{"intermediate_size": 768, "qk_norm": false, "parallel_block": false, "init": "normal", "init_std_qkv": 0.0221, "init_std_up": 0.0221, "init_std_down": 0.0045, "optimizer": "muon_variant", "warmup_steps": 200, "decay_shape": "linear", "batch_tokens": 65536, "max_seq_len": 1024, "train_tokens": 514500000, "dataset": "wikipedia_en"}
MLP neurons of a small language model. Each row is named by its layer, matrix (down: output weights) and neuron, and shows model dimensions 112-175. Each number is 128 + 24 x the weight over its row's rms, rounded and kept within 0 to 255.
Before each neuron's rows, "fires before" lists the tokens most often just after its 100 highest values on Wikipedia text that the model never trained on.

fires before: "of ", "by ", "to ", "in ", "and ", "as "
L8.down177 [104  94 148 136 154 134 116 106 124 105 171 149  95  98 138 178 130 118 100 142 123 162 100 144 120 149 152 116 166 138 152 121 137 132 106 102 150 132  94 125 120 136 181 138 104 137 107 104  96 124 130 138 136 129  97 157 133 115  81 149 188 192 158 135]

fires before: "| ", "|", "0 "
L4.down612 [125  82  83 144 126 114 171 138 144 182 110 141  98 113 118 155 136 182  93 142 111 149 153  83  91 122 127 113 104 130 145 125 138 116 122 124  86 107 142  81 113 131  97  92 133 115 128 118 140  92  90 138 148 104 143 103 129 168 139 110 146 127 129 144]

fires before: ", ", ". ", ".", ": ", "'"
L2.down642 [149 187 119 175  79 157 140 139 115 163 139 119 151 120 146 131 104 147 111 137 131 133 153 110 106 145 146 152 117 122 115 136 184 143 152 129 129 137 159 138 172 145  91  91 143 105  97 128 119 157  95 162  96 144 153 148 160 164 166 106 136 112 146  79]

fires before: " ", "of ", "a ", "in ", "the "
L6.down420 [117 150 113 149 172 134 161 106 151 119 105 112 105 109 183 137 113 112 112 159 143 122 158 178  76 132 143 104  98 111 110 150  92 106 139 106 101 111 167 160 146 139 124 155 150 132  99 144  66 133 126 162 117 104 136 151 131 106  94 135 142 148 126 124]

fires before: " ", ") ", "| ", "/"
L8.down4 [130 147 127 117 114 149  92 126 117 162 123 103 129 168 106 132 131 144 174  70 121 167 123 119 163 104 125 110 111 116 126 129 138 137 110 124 130 128 146 163 117 153 104 147  66 103 125  96 116 106 115 106 101  93 111 165 122 140 148 142 151 116 138 132]

fires before: "on ", "in ", "by ", "the ", "at ", "202"
L6.down618 [111 105 163  95 159 129 151 175 120 119 142 152 145 124 145 139 120 120 112 140 127 161 111 148 162 110 117 161 144 134 100 113 121 102 104  80  89 148 144 136 134 144 144 115 146 124 135 126 112 151 138 121 176 158 121 146 108 159 159 160 102 125  89 111]

fires before: "| ", "(", "is ", "to "
L8.down562 [123 165 124 135 159 105 154 122 131 184 108 103 145 138 141 118 127  88 113 139  87 150 144 142 113  99 100 128 123 116 132 109 107 130 167  66 104  96 121 154 121 140 145 128  94  71 119 117 150 100 132  99 130 123 105 115 121 120  91 126 138 122 189 151]

fires before: "\n\n", "\n", "No", "form "
L8.down35 [101 119 135 141 183 126 145 130 178 103 115 136  80 104 172 131  88 126 119  81 128 126 149 130 123 146 122 135 135 159 189 121 138  99 140 103  79 126  99 129 119 132 110 104 139 155 159 126 126 146 115 127 146  88 119 115 100 147 128 138 130 122 122 125]

fires before: "= ", "==", "- ", "===", "\""
L4.down546 [142  96 136 127 142 103 160 106 155 130 204 103 134 135 146 136 143 157 157 133 117 110 114  92 142 142  82 117 106 116 122 148 121 116 105 161 139 124 159  91  93 125 155 117 209 126 102  95 150 127 123 116 114 109 100 101 141 155 146 118 110 143 104 112]

fires before: ", ", ": ", "-", "\n", "\" "
L2.down235 [117 164 119 133 125 110 152  94 125 185 141  91  93 114 120 126 127 131 108  97 134 161  71 108 175 141 123 134 134 186 112 150 135 133 114 165 158 146 136 142 100 128 145 162 119  85 114 113 150 116 166 100 164 126 128 133 121 138 173  95 151 144 128 114]

fires before: "S", "\n\n", "\n", "D", "C"
L2.down192 [145 128 147  98  94 136 140 138 125  95 128 135 118 191 138 124 127  67 127 122 132 155 107 118 105 165 114 136  84 127 116 127 123 100 110 110 137 134 144  77 152 128 137 154 149 164 131 132 140 100 110 112 127 149 119 126 135 130 127 111 137 140 143  94]

fires before: ", ", "\n", "s ", ". ", "., "
L8.down719 [137 127 143 152 113 153 109 152 165 156 124 126 114 168 126 108 118  87 147 150 128 107  83 102 125 136 117 132 119 127 155 142 137 108 120 120  79 171  84 139 151 147  78 111 127 118 160 149 120 127  98 142 136 100  85 134 126 134 107  76 112 113 147 197]

fires before: "he ", "the ", "she ", "it "
L4.down300 [142  91 116  96 150  97 133 127  93  88 135  87 148 134 137 119 135 137  88 138 183 140  95 166 144 146  96 136 103 161 135 130 194 130 100  95 132 149 116 120 114 126 123 131 162 141 114 153 140 127 129 144 138 156 122 158 150 147 139 124 108 117 136 142]

fires before: "\n", "\n\n"
L2.down701 [114 140  93  77 111  96 139 153 120 144  99 118 138 129 159 129 176 121 131 134 113 141  82 120 161 105  92 123  66 132 134 121 113 102 107 102 127 152 158 163 126 110 141 130 108 139  92 149 131 154 108 116 112 175 121 103 125 131 133 161 102 117 121 142]

fires before: ", ", ". ", "\n", "\n\n", "."
L2.down368 [117 130 144 132  95  66 143 122 159 201 155 146 104 118 138 107 115 109 143 136 160 142 151 114 136 139 169 128 112 144 164 158 160 116 123 136 157  81 131 153 134 125 136  92 150 146 133 132 133 120 161 135 135 183 156 154 117 160 162 122  96 176 120  94]

fires before: "of ", "and ", "for ", "in ", "to "
L8.down85 [150 148  77 108 111 114  97 127 155  87 153 164  99 134 126 112 145 146 140 117  84 132 171 136  89 110 155 127 126 118 173 129 155 133 102 129 120 143 150 158 163 161  78 123 115 126 139 134 133 122 108 147 138 138 117 106 129 130 186 127 140 151 124 166]

fires before: "\n", "\n\n"
L6.down569 [ 96 140  75  89 125 127 151 101 153 145 109 125 171 155 109  81  89  84 151 153 117 153 180  55 102 112 114  84  99 149 158 141 129 163 180 139 133 124 114 166 111 139 144 121 116 125 154  99 111 131 136 108  94 131 144 102 128 147 110 147 145 145 140 143]

fires before: "| ", "|", "\n", "1"
L2.down727 [126 161  87 177 144 101 122 170 101 169 109 145 169 124 149 108 146 141 109  99 165 128 146 153  88 142 104 135 159 125 141 115 109 119 118 171 115 104 150 109 156  84 111  93 156 157 143  73 147 127  92 136 134 132 147 120 166 188 116 132 114 131 109  97]

fires before: "\n", ", ", ". ", "."
L2.down640 [101 121 138  96 119 138  69 140 115 138 138 116 144  83 159 131 155 128 105 122 160 121 116 142 131 151 131 143 152 100 168  94  99 109 154 143 138 140 153 158 122 103 136 142 106 128 145 107 123 149 129 165  92 141  82 126 127  94 117 150 103 128 126 109]

fires before: ", ", "'", ". ", "\n\n"
L8.down5 [115 120 138 143  94 174 125 147 111 130 119 177 151 162 106  86 113 104 122 119 127 124 148 123  94 157  99 131 135 121 174 150 126 124 114 134 135  95  97 118 120 152 121 109 123 133 144 121 127 114 131 125  86 114 116 116 116 167 139 195 124 136 161 104]

fires before: "| ", "|", "old", "the "
L4.down523 [163 138 160 126 127 148 124 172 107 129 122 125 118 137 114 119 166 136 119 142 123 135 132 160 100  86 144 111 102 131 143 127 103 137 121 126 140 146 136 158 157 100 138 142 151 104 201 140 103 136 112 109 170  58 139 101 154 150 149 124 132 150  95  82]

fires before: "\n\n", "the "
L2.down116 [ 99 112 104 128 135 118 107 140 117 190 143  92 154 101 143  90  98 148 123 150 113 125 154  65 138 136 102 146  77 134 148 139 159 145 137 138 145 149  72 150 134 180 145 118 117 135 145 139 129  87 124 166 120 120 160 126 152 144 155 101 124 127 118 143]

fires before: "\n\n", "\n", "The ", "It "
L2.down567 [123 102 109 170 197 143 133 129 102 129 119 178 107 149 168 151 137 145 139  90 142  72  96 131 140 149 123  90 123 132 156 120 127  98 143 127 114 148  88 107 144 124 113  89 124 137 146 114 102 130  97  96 107 142 115 140  91 112 133 134 110  86 106 140]

fires before: "\n", "\n\n", "District "
L2.down276 [145 207 118  92 139 150 132 137 127 142 113 158 106 109 133  94 129 150 117  96 143 109  95 136 129 167 134 127  86 130 130 119 107 111 128  65 129 118 127 133 166 121 124  87 106 123 115 122 129 131 152 147  84 109 177 105 133 104 113 146 141 155 148 103]

fires before: "| ", "by ", "hold ", "es", "in "
L4.down151 [120 105 136 145 121 140 140 116 116 178 143 132 107 118 198 121  91 148 110 147 118 156 124 155 115 152 100 147 148 106  83 111 154 150 146 120  92 147 183 153 159 143  98  93  96 111 132  69 104 123 136 121 164 162 150 110 119 118 138 137 151 111 150 111]

fires before: "201", "202", "200", "199", "198", "the "
L2.down691 [164 150 124 145 155 127 145  94 140  93 143 145 155 150 125 135 149 120 108 124 133  78 120 152 165 161 105 146 135 141 125 108 122 146 140 163 156 120 144 126  97 124 119  98  97 100 162  85 123 142 124 125 153 128 133 136  99 123 139 122 117 128 136 142]

fires before: "by ", "S", "in ", "and ", "2"
L6.down477 [131 109 117 147 120 120 120 112 142 153 146 127 156 108 128  98 144 154 117 145 107 162 102 135 133 143 124 131 154 128 151  99 118 100 112 109  92 137 141 125  97 130 144  59  97 149 141  98  91 146  81 102 100 120 111 138 141  85 135 142 145 130  84 158]

fires before: "\n\n", "\n", "| "
L2.down307 [143  87 102 107 145 106  94 104 134 166 156 127 131 107 155 120 134 122 173 124 175 142 126 101 123 180  66 112  93 148 145 124 140 134 155 180 142  92 145 126  83 130 105 128 148 146 132  81 124 111 107 122 120 111 132 105 111  82 150 153 131 114 128 125]

fires before: "\n", ", ", "and ", "she "
L8.down765 [119 160 162  87 119 154 147 147 110 108 158 114  87 144 130 150 108 126 129 129 169 130  67 117 137 121 145 108  91 115  96 153 102  84 149  69 120 179 133 102 123 134 141 156 123 121 131 138 135 141 132  49  91  93 170 138 144 115 128 132 137 139 145 125]

fires before: "\n", ", ", "\n\n", ". ", "; ", "=="
L4.down623 [138 154 167  66 127 106 141 149 142 147 131 140 114 161  89 137 146 108 104 140 168 124 143 130 145 176 152 182  78 113 142 137 174 151 125 134 131 103 101 105 127 139 124 152 133 120 174 135 173 110 121 138 136 111 135 148 115 165 123  73 137 166  84 102]

fires before: "| ", ")", ", ", ") "
L8.down415 [103 139 104 108 102 130 117  49 114 158 118 145 122 136 170 128 106 126 122 138 112 159 142 148 109 107 130 133 122 149 103 139 133 155 151 124  78 117 137 107 164 142 150 167 156 179 109 121 146 115 153 135 119 138  91 138 123 139 140 144 116 160 121  96]

fires before: ".", "\n", "k ", ", "
L8.down33 [147 122 166 135 119 112 132 131 149  81 153 135  88 104 125  79 147 123 152 138 130 146 112 116 107 136 165 164 100 123 106 123 141 116  64  78  73 144 140 123 168 125 114 120 120 175  75 124 154 100 134 113 171 122 105 124 124 128 125 111 108 156 144 156]

fires before: "\n", "\n\n", ": ", "N "
L4.down696 [ 95 104 117 141 120  99 100 117 122 104 123 106 149  86 132 126 152 125 113 156  68 143 137 137 122 119 148 147 105 131 135 134 104 112 119 136 105 151 175 107  98 110 137  95 105 137 139 150 170 149 161 115 134 130 133 169 150 120 136 122 139 116 143 173]

fires before: "\n", "\n\n"
L7.down198 [128 127 165 160 115  97 159 151 175 126 145 168 145  83 131 111 111 105 115  94 110 169 134 114 125 120 137 127 160 165 164 178 122 142 153 142 130 148 171 103 126 120 165  79 192 117 141 150 110 129 125  84 164 141 121 117 157  85 116 118 106 110 116 169]

fires before: "s ", "\n\n", "\n"
L7.down4 [126 136  80 132 115 193 132 108 156 148 143 170 140  84 109  98 160 114 129 113 137 121 169 154  92 127 128 109  93 151 120 147 121 102 145 142 112 117 156 158 119 140 143  84 106 117 115 148 179 128 164 154  91 151 131 127 137  90 138 154 122 115 101 119]

fires before: ", ", ". ", ".", "(", "and "
L7.down67 [144 134 140 118 109  76 144 104  92 125 172 144  79  95 124 156 130 133 159 105 117 156  89 153 117  98 165 121 131 113  87 121 133 114 100  94 117 149 114 114 143 136 112 170 119 133  86 142 145 153 117 115 121 140 117 101 103 105 139 152 124 142 103 111]

fires before: "s ", "t ", "to "
L4.down2 [132  89 119  83 144 148 135 109 112 146 165 143 228 147 122 135 152  97 132 151  67 156 122 148 107 125 129 157 150 120 102 147 134 131  99 112 107 124 137 126 113 155 151  98  94 140  91 116 142 138  86  81  99  95 159 147 156 124 161 115 123 104 131 107]

fires before: "s ", "\n\n", "\n  ", "\n", "ing", "Pass"
L2.down616 [128  83  93 143 140 188 144 122 130 143  92 147 123 155 154 128 151 112 119 149 117 102 113 127  73  99 150 113  74 163  95  99  89  85 118 139 157 128 101 104 117 133 155 166 107 174 111  94 151  87 125 116  92 161 140 141 130 144  84 165 145 115 153 157]

fires before: "\n", "- ", "| "
L4.down44 [101 152 122 132 147  77 116 131 140 112 146 131 165  91 156 116  91 134 126 124 171 170 125 132 175 162 161  98  80 164 136 159 119 120 134 167  55 143 152 148 140  98 109 124 141 127 164 102 106 128 125 121 122 150 101 103 154 127 143 146 112 131 120 111]

fires before: "s ", "\n", "\n\n", "-", "N "
L6.down125 [169  97 134 159 124 127 108  71 143 163 153 150  73 131 121  80 125 130 120 113 173 146 121 151 126 166 128 147 102 101 135 126 124 124  68 116 123 116 175 135 141 162 140 106 130 145 129 116 134 104 151  90 107 107 146 132  90 106  74 138 117 143 162 109]

fires before: ", ", ". ", "\n", "'", ".", "=="
L2.down271 [ 81 164 142 118  81 137 137 150 116 160 107  95  94 149 124 126 115 141 117  63 124 150 129 132 139 108  91 123  97 138  74 118 179 133 149 157 164 139 139 138 130 137 149  94 107 110  90 128 125 144 172 161 155 163 140 139 127 100 118 115 131 137 136 111]

fires before: "s ", "t ", "s"
L6.down252 [153 142 126 148 136 113 193 168 126 107 154 122 165 121 153 128 129 127 171 126  98 169 117 147 163 116 144 142 135 154 119 126 103 100  75 144 150 111 141 127 102 135 151 149 141 123 176 127  92 189 129 103 131 107 114  83 103 121 131  68  95 135 152 108]

fires before: ". ", ", ", ".", "s ", "\n"
L4.down19 [126 117 106  93 139 108 142 147 113 138 120 145 168 106 129 140 100 161 108 147 149 159 123 138  90 107 129 112 127 111 151 112 166 187  83 138 134 134 153 110  98 163 126  96 135 133 118  87 110 155 103 124 181 100 149 145 120 147 177 145 125  93 137 140]

fires before: ", ", ". ", ".", "\n"
L2.down611 [131 145 106 105 127 100 146 138 177 138 116 197 134 170 135 161  77 143 155 128 144 140 133  99 154 140 186 118 110 177 156 147 150 159 146 155 104 101 102 130 158 138 113 108 165 162 149  54 116  92 156 132 127 132 134 113 114 129 162 129 125 139 175 120]

fires before: "by ", ", ", "to ", ".", ". "
L4.down604 [ 99 163  90 161 103 142 166  91 148 149 100 149 145 151  89 127 112 129 109 100 126 192 109 153 106 122 158  94 100 141 121 142 116 108  75  81 137 107 125 122 149 105 163 106 158 131 118 113 129 148 134 127 138 149 115 133 139  77 128 113 131 134 189 128]

fires before: ", ", ". ", "===", ".", "\n", ": "
L2.down196 [138 122 105 114 189 141 175 108 166 137 121 139 142 145  93 113 123 104 156 139 126 177 107 108 171 100 115 101 115 108 147 148 111 103 148 108 103 111 122 108 133 142 120 180 112  87 140 137 120 167 121 164 147  87 147 111 106 130 134  75 148 127 126 118]

fires before: "\n", "\n\n"
L8.down584 [119 111 129 114 101  96 135 158 132 104 138 124 143 159 143 114 100 107 128 129 154 140 101 125 131 120 104 107  81  92 190 141 146 117 128 156 118 170 133 133  91 163 122 141  89 150 150 173 175  97 112 124 133 148 133 126 141 184 163 109 110 139 102 137]

fires before: "and ", "in ", "(", "for ", "to "
L8.down575 [163 111 129 100 146  98 103  85 148 147 142 150 134 102  97 157 104  73 116 139 122 144 142 107 128  77 151 109  97 134 154 137 137 133 124 194 153 132 147 188 127 142 152 144 130 112 142 123 128 133  93 128 138 143 112 111 132 122 150 150 163 175 152 120]

fires before: ", ", "\n", ". ", ".", "the "
L4.down194 [126 121 139  83 149 128 143 144 149 165 102 119 134 133 156 156 117  98 144 108  98 156 122  84 102 102 134 102 121 160 123 104 127 141 110 122 149 148 118 124 151 136 133 111 172 102 150 113 130 107 148 126 130  83 110 122 127 163 128 130 182 124 112 170]

fires before: "\n", "| ", "\n\n", "}"
L2.down385 [113 154  91 129 163 145 106 150 137 125 116 105 166 152 144 134 174 152 126  73 117 173 146 112 155 142 108  86 148 117 120 116 138 156 122  78 107 114 141 145 125 146 112 109 101 101 119 123 122  73 136 108  87 160 139 111 110 127 148 137 105 115 120 118]

fires before: "200", "199", "201", "202", "198", "193"
L2.down159 [163 156 111 129  86 153 100 116 152 108 120 150 165 143 115 108 171 156 133  92 141 122 134 120  95 129 134 157 136 150  83 139 165 100 139 118  84 145 118 126  91 121 174 143  89 116 130  63  89 149 124 130 143 122 101 137 127 108 123 111  97  85 123  91]

fires before: "| ", "|", "vot", "Division ", "= ", "League "
L8.down695 [130  85 101 124 118 140 123 156 131 157 114 104 109 108 122 120 153 132 156 125 128 138  80 156 112  99  82 129 117 130 106 129 124 164 127 109 144 108 126 147 125 101 137 147 107  83 107 131 161 124 129 100 115 108 147 125 144 119 143 155 100  89 112 122]

fires before: "of ", "\n", "s ", "and ", ".", "at "
L6.down144 [177 137 120 111 132 115 131 116 133 163 150 168 154 130 107 125 131 152  95  93 106 125 155 146 156 115 119 139  85 138 124 144 157 158 104 140 133 123 123 124 120 119 156 127 180 105 148 110 126 146 137 147 176  78 104 157  84 153 135 126 110 122 139  84]

fires before: ", ", ". ", ".", "'"
L8.down343 [149 104 141 135 126 164 125 105 182 166 121 140 120 139  97 151 132 137 153  96 132 174  88  97 143 160  98 116 102 144 131 164 139 128 201 146 117 174 111 166 145 110  99 109 129  98 130 111 142 172 130 134 137 159 109 132 117 136 141 117  85 114 119 116]

fires before: "| ", "|", "the "
L4.down495 [124 177 123  98 156  65 110 118 137 109 114 146 139  90 161 147  81 105 119 181 130 136 133 140 107 142 120 124 143  79 145 183 152 151 116 158 164 119 127 146 118  89 114 141 118 119 125  98 121  95 123 115 137 112 109 104  86 153 170 139 144 163 142 100]

fires before: "| ", "|"
L6.down690 [122 152 124 160 127 136 142 111 104 183  92 126 156  87 147 124  57 168 152 108 133 167 171 122 117 130 103  84 138 101 143 141 127 162 171 122 153 118 133 146 143 110 111 108 130 125 108 131 133 102 115 194 150 103 123 143  99 158  99 133 136 124 132 178]

fires before: "\n", "\n\n", "201"
L6.down344 [148 131  95 137 121 133  73 136 134 134 101 110  93 101 156 134 100 123 127 136 101 100 140  78  91 114 144  91 115 126 133  90 136 179 158 145  82 126 126  92 147 174 117 135 116 115 106 128 128  88 125 140 107 124 112 112 131 119 129 110 126 185 147 154]

fires before: "of ", ", ", "the "
L8.down213 [189 138 150 147 170 115  97 115 123 131 151  66 155 117 167 164 100 159  95 132 109 180 108 125 119  92 128 159 120 115  98 141 135 100 143 120 113 116 120 135 127 119 133 136 140 164  80 111 127 118 125 128 131  82 110 108 138 125 127 145 127 138 154 126]

fires before: ", ", "\n", "\n\n", ". ", "\n  "
L8.down121 [171 130 144 111  94 102 103  83 118 130 109 106 181 111 119  66 111 135 153 119 159 143 155 122 166 138 157 176  94 134 157 153 143 129 147 121 158 129  91 151 174 146 110 134 120 144 153 168 130 154 132 159 118  92 134 126 145 162 117 107 124 118 129 102]

fires before: "| ", "the ", " ", "as ", "|"
L4.down641 [133 149 135 126  96 140  99 138 125 139 122 122 159 112 122 138  83 114 161 119 153 157 121 124 108 110 117 151 103 165  87 151 110 110  92 122 141 107 119 132 107 118 113 137 140 119  93 131 127 158  68 156 154 107  72 155 108 168 150 146 113 142 120 116]

fires before: "\n\n", "The ", "- ", "=="
L4.down230 [121 111 127 128 151 114 155 117 123 138 223 120 125 134 139 125 150  91 171 153 140 112 122  85 130 159 120  90 131 120 143 133 134 127 164 122 105 159 103 150 123 104 120 114 162 109  99 141 152 120 105 128 110 112 110  76 137 131 129 143 109 182  90 109]

fires before: "\n", "==", "\n\n", "ing"
L4.down331 [128 130 191 195 115 122 111 157  85 137 162 177 117 115 137 142 153 125 154 145 159 107 121 137 105 139  96 139  92  88  73 115 101 141 116 165 115 103 115  91 127 143 133 117 154 158 134 121 116 127 165 153 163 142 116 171 117 105 159 127 145  97 165 132]

fires before: "\n", ", ", "'", ". ", "."
L8.down355 [116 163 154 114 128 117 186 104 178 121 141 135 101  75 118 113 146 125 132  96 149 160 124 111 125 162 146 126  88 128  83 151 138 116 146 150 127 126 123 139 134 122 116 145 142 121 139 147  90 139 169 126 136  89 200 112 169 121 129 132 125 168 156 129]

fires before: "| ", "|"
L6.down99 [135 144 105 112 136 110 109 140 134 155 121  82 126 124 132 146  94 121 133 150 125 146 122 115 171 119 134 158 132 118 144 143  96  95 143  99 150 120 100 137 122 125 119 125 128 120  97 135 165 139 116 120 145 120 133 121 131 140 173 147  68 143 153 153]

fires before: "\n", "\n\n", "of ", "in "
L2.down501 [117 142 144 104 187  89 122 147 139 141 112 135 114 106 148 167 158 116 164 117 147 130 133 169  92  93 155 111 144 116 136 178  87 168 113 128 156 151 149 149 143 140 119  78 102 126 129  88  65 112 114 119 119 102  82 107 129 126  96 137 146 110 122  83]

fires before: ". ", ", ", ".", "er"
L2.down382 [130 138 120 112  78  82 118 146 111 141 120 155 156 129 124 115 152 157 151 119 155 127 129 152 129 143 114 140  90 134  99 170 148 143 126 122 129 133 120 133 129 127 119 119 107  92 103 101 160  98  68 140 102 109 170 117 119 163 149 116 159 143 122 114]

fires before: "s ", "t "
L4.down532 [122 120 139 144 107 130  91 100 165 106 181 159 171 113  97 148 144 171 126 143 106 157 119  86 142 139  88 146 166 119 123 113 126 133 100 124 164 144 118 101 150 126 168 139  89 148 119 165 131 114 166 115  85 145  91 170 124 117 153 151  79 125  94  97]

fires before: "he ", "the ", "she ", ", "
L4.down26 [102 113 139  84 134 108  65 106 103  78 129 155 158 126 150 122 127 130  97 135 130 137 104 114  84 117  81 173 125 116 104  99 173  94 110 115 164 120 139 131 104 117 167 110 143 150  87 151 167 112 107  95 164 146 146 145 145 139 121 122 142 118 168 104]

fires before: "by ", "as ", "in ", "with ", "to "
L6.down642 [123 139  78 125  63 101 158 109 110 135 175 164 131 100 120 154 119 141 110 126 114 118 187 133 151 118 142 104 116 139 109 120 175  89 128  92 141 149 166 154 145 109 145 164 175 139 167 119 125 105 113 107 153 167 154 116  79 121 132 143 142 149 130 143]

fires before: "s ", "\n", "==", ": ", "\n\n"
L4.down578 [118 174  99 124 153 128 116 107 168 126  98 123 146 119  94 163 108 169 116 127 141 131 124 158 158 124 131 133 137  76 145 136 110 137 103 141 145 108 140 118 114 136 142  40 151  84 137 154 112 132 144  95 114 123 136 117 145  95 164 140 141 144 142 130]

fires before: "\n\n", "\n"
L4.down63 [150 128 143 140 113 148 110 161 149 113  96 137 153 149 110 128  92 116 148  96 128 157 101 127 145  97 139 142 110 145 137 117 147 120 104 131 120 154 161  97 154 138 124 142 162 118 167 140 130 131 134 111 121 123 131 118  91 113 120 115 118 168 165 134]

fires before: ". ", ", ", ".", "\n"
L2.down268 [135 114 154 170 119 120 146 137 129 127 170 129 110  95 102  95  94 120 150 108  97 119 135 144 157 137 101 120 128 118 118 157 127 141 131 162 119 145 146 121 122 111 121 119 137 126 143 107 130 108 127 126 146 119 156 116 155 127 128  98 138 136 142 136]

fires before: "s ", ") "
L8.down42 [130 148 143 161 157 142 158 142 168 127 147 147  86 135 160 131 138 122 136 178 126 125 145 152 149 111 145 126 121 151 166 134 112 128 106 154 145 125 149 159 131 102 131  94 111 136 124  69 137 106 115 108 108 118 134 115  89 124  81 131 119 129  91 123]

fires before: "| ", " ", "0 ", "−", "— ", "1 "
L6.down54 [151  75 120 103  95 143 112 110 104 152 170 140  90  93 105 114  93 135 109 117 153 140 118 144 104 131 146 153  79 131 125  96 140 149  93 126 136 128 128 128 160 119 118 154 177 109 133 133 147 148 152 120 162 131 137 150 132 107 130 154 121 139 141 115]

fires before: "\n", ") ", "\n\n", "| "
L8.down497 [136 135 108 122 133 118 139 108  95 119 111 170 104 144 162  93 119  94 112 148 143 132 118 135 108 146 145 138 118 144 123 172 160 105 178 184  86  96 132 158 130 110 130 109  91 131 142 127 121 158 156 141 141 149 129 108 132 162 166 105  97 120 122 113]

fires before: "\n", "as ", "ist", "- ", "od"
L4.down80 [116 135 136 111 122 106 156 140 175 135 158 126 112 118 128 114 111 123  97 178 136  90 137 189 130 138 130 169  95 113 144 164  98 113 136 120 106 147 129 165 120 134 160 127 100  87 191 149 109 132 105 166 108 129 138 140  97 131 148 148 117 123 130  89]

fires before: "\n\n", "\n"
L8.down167 [127 185  98 107 129 117 187 131 160 133 168 188  93 110 147 126 112 139 147 107 150 144 151 135 119 146 155 140 134 155 115 152 122  95 131 111 148 124 143 133 170 130 132 130 136 130 112 158 118 102 138 154  56 143 128 104 108 145 146 156 107 106 116 116]

fires before: "(", "| ", "and "
L7.down224 [138 111 132 140 106 115 166 154 163  89  99 136 135 137 141 153 106 153 115 154 102 120 118 146 155 128 111 174 131 148 129 111 152  99  78 153 115 118 115 168 128  89  99 121 158 159 132 141 134 101 113  92 162 134 114 127 141 115 120 137 108 157 159 152]

fires before: ", ", ". ", ".", "the "
L4.down456 [108 133 109  64 127 105 152 120 117 121 146 117 117  96 147  80 126 126 159 116 135 142 117 123 126 146 122 122 120 164 138 149 163 130 124  88 120 139 130 138 127 132  88 128 171  93 121 169 186 140 127 162  95 130  62 146 150 165 139 131 137 153 134 134]

fires before: ".", "201", ",", " ", "202", "| "
L6.down330 [111 100 105 103 107 111 142 123 126 156 158 132 151 135 116 154 122 105 137  93 106 150 121 166 136 107 155 142  96 149  88 155 110 125 140 136 147 112 139 106  92 165 134 135 160 112 135 121 113 160 172 124  78 132 117 139  99 108 116 128 122 111 103 125]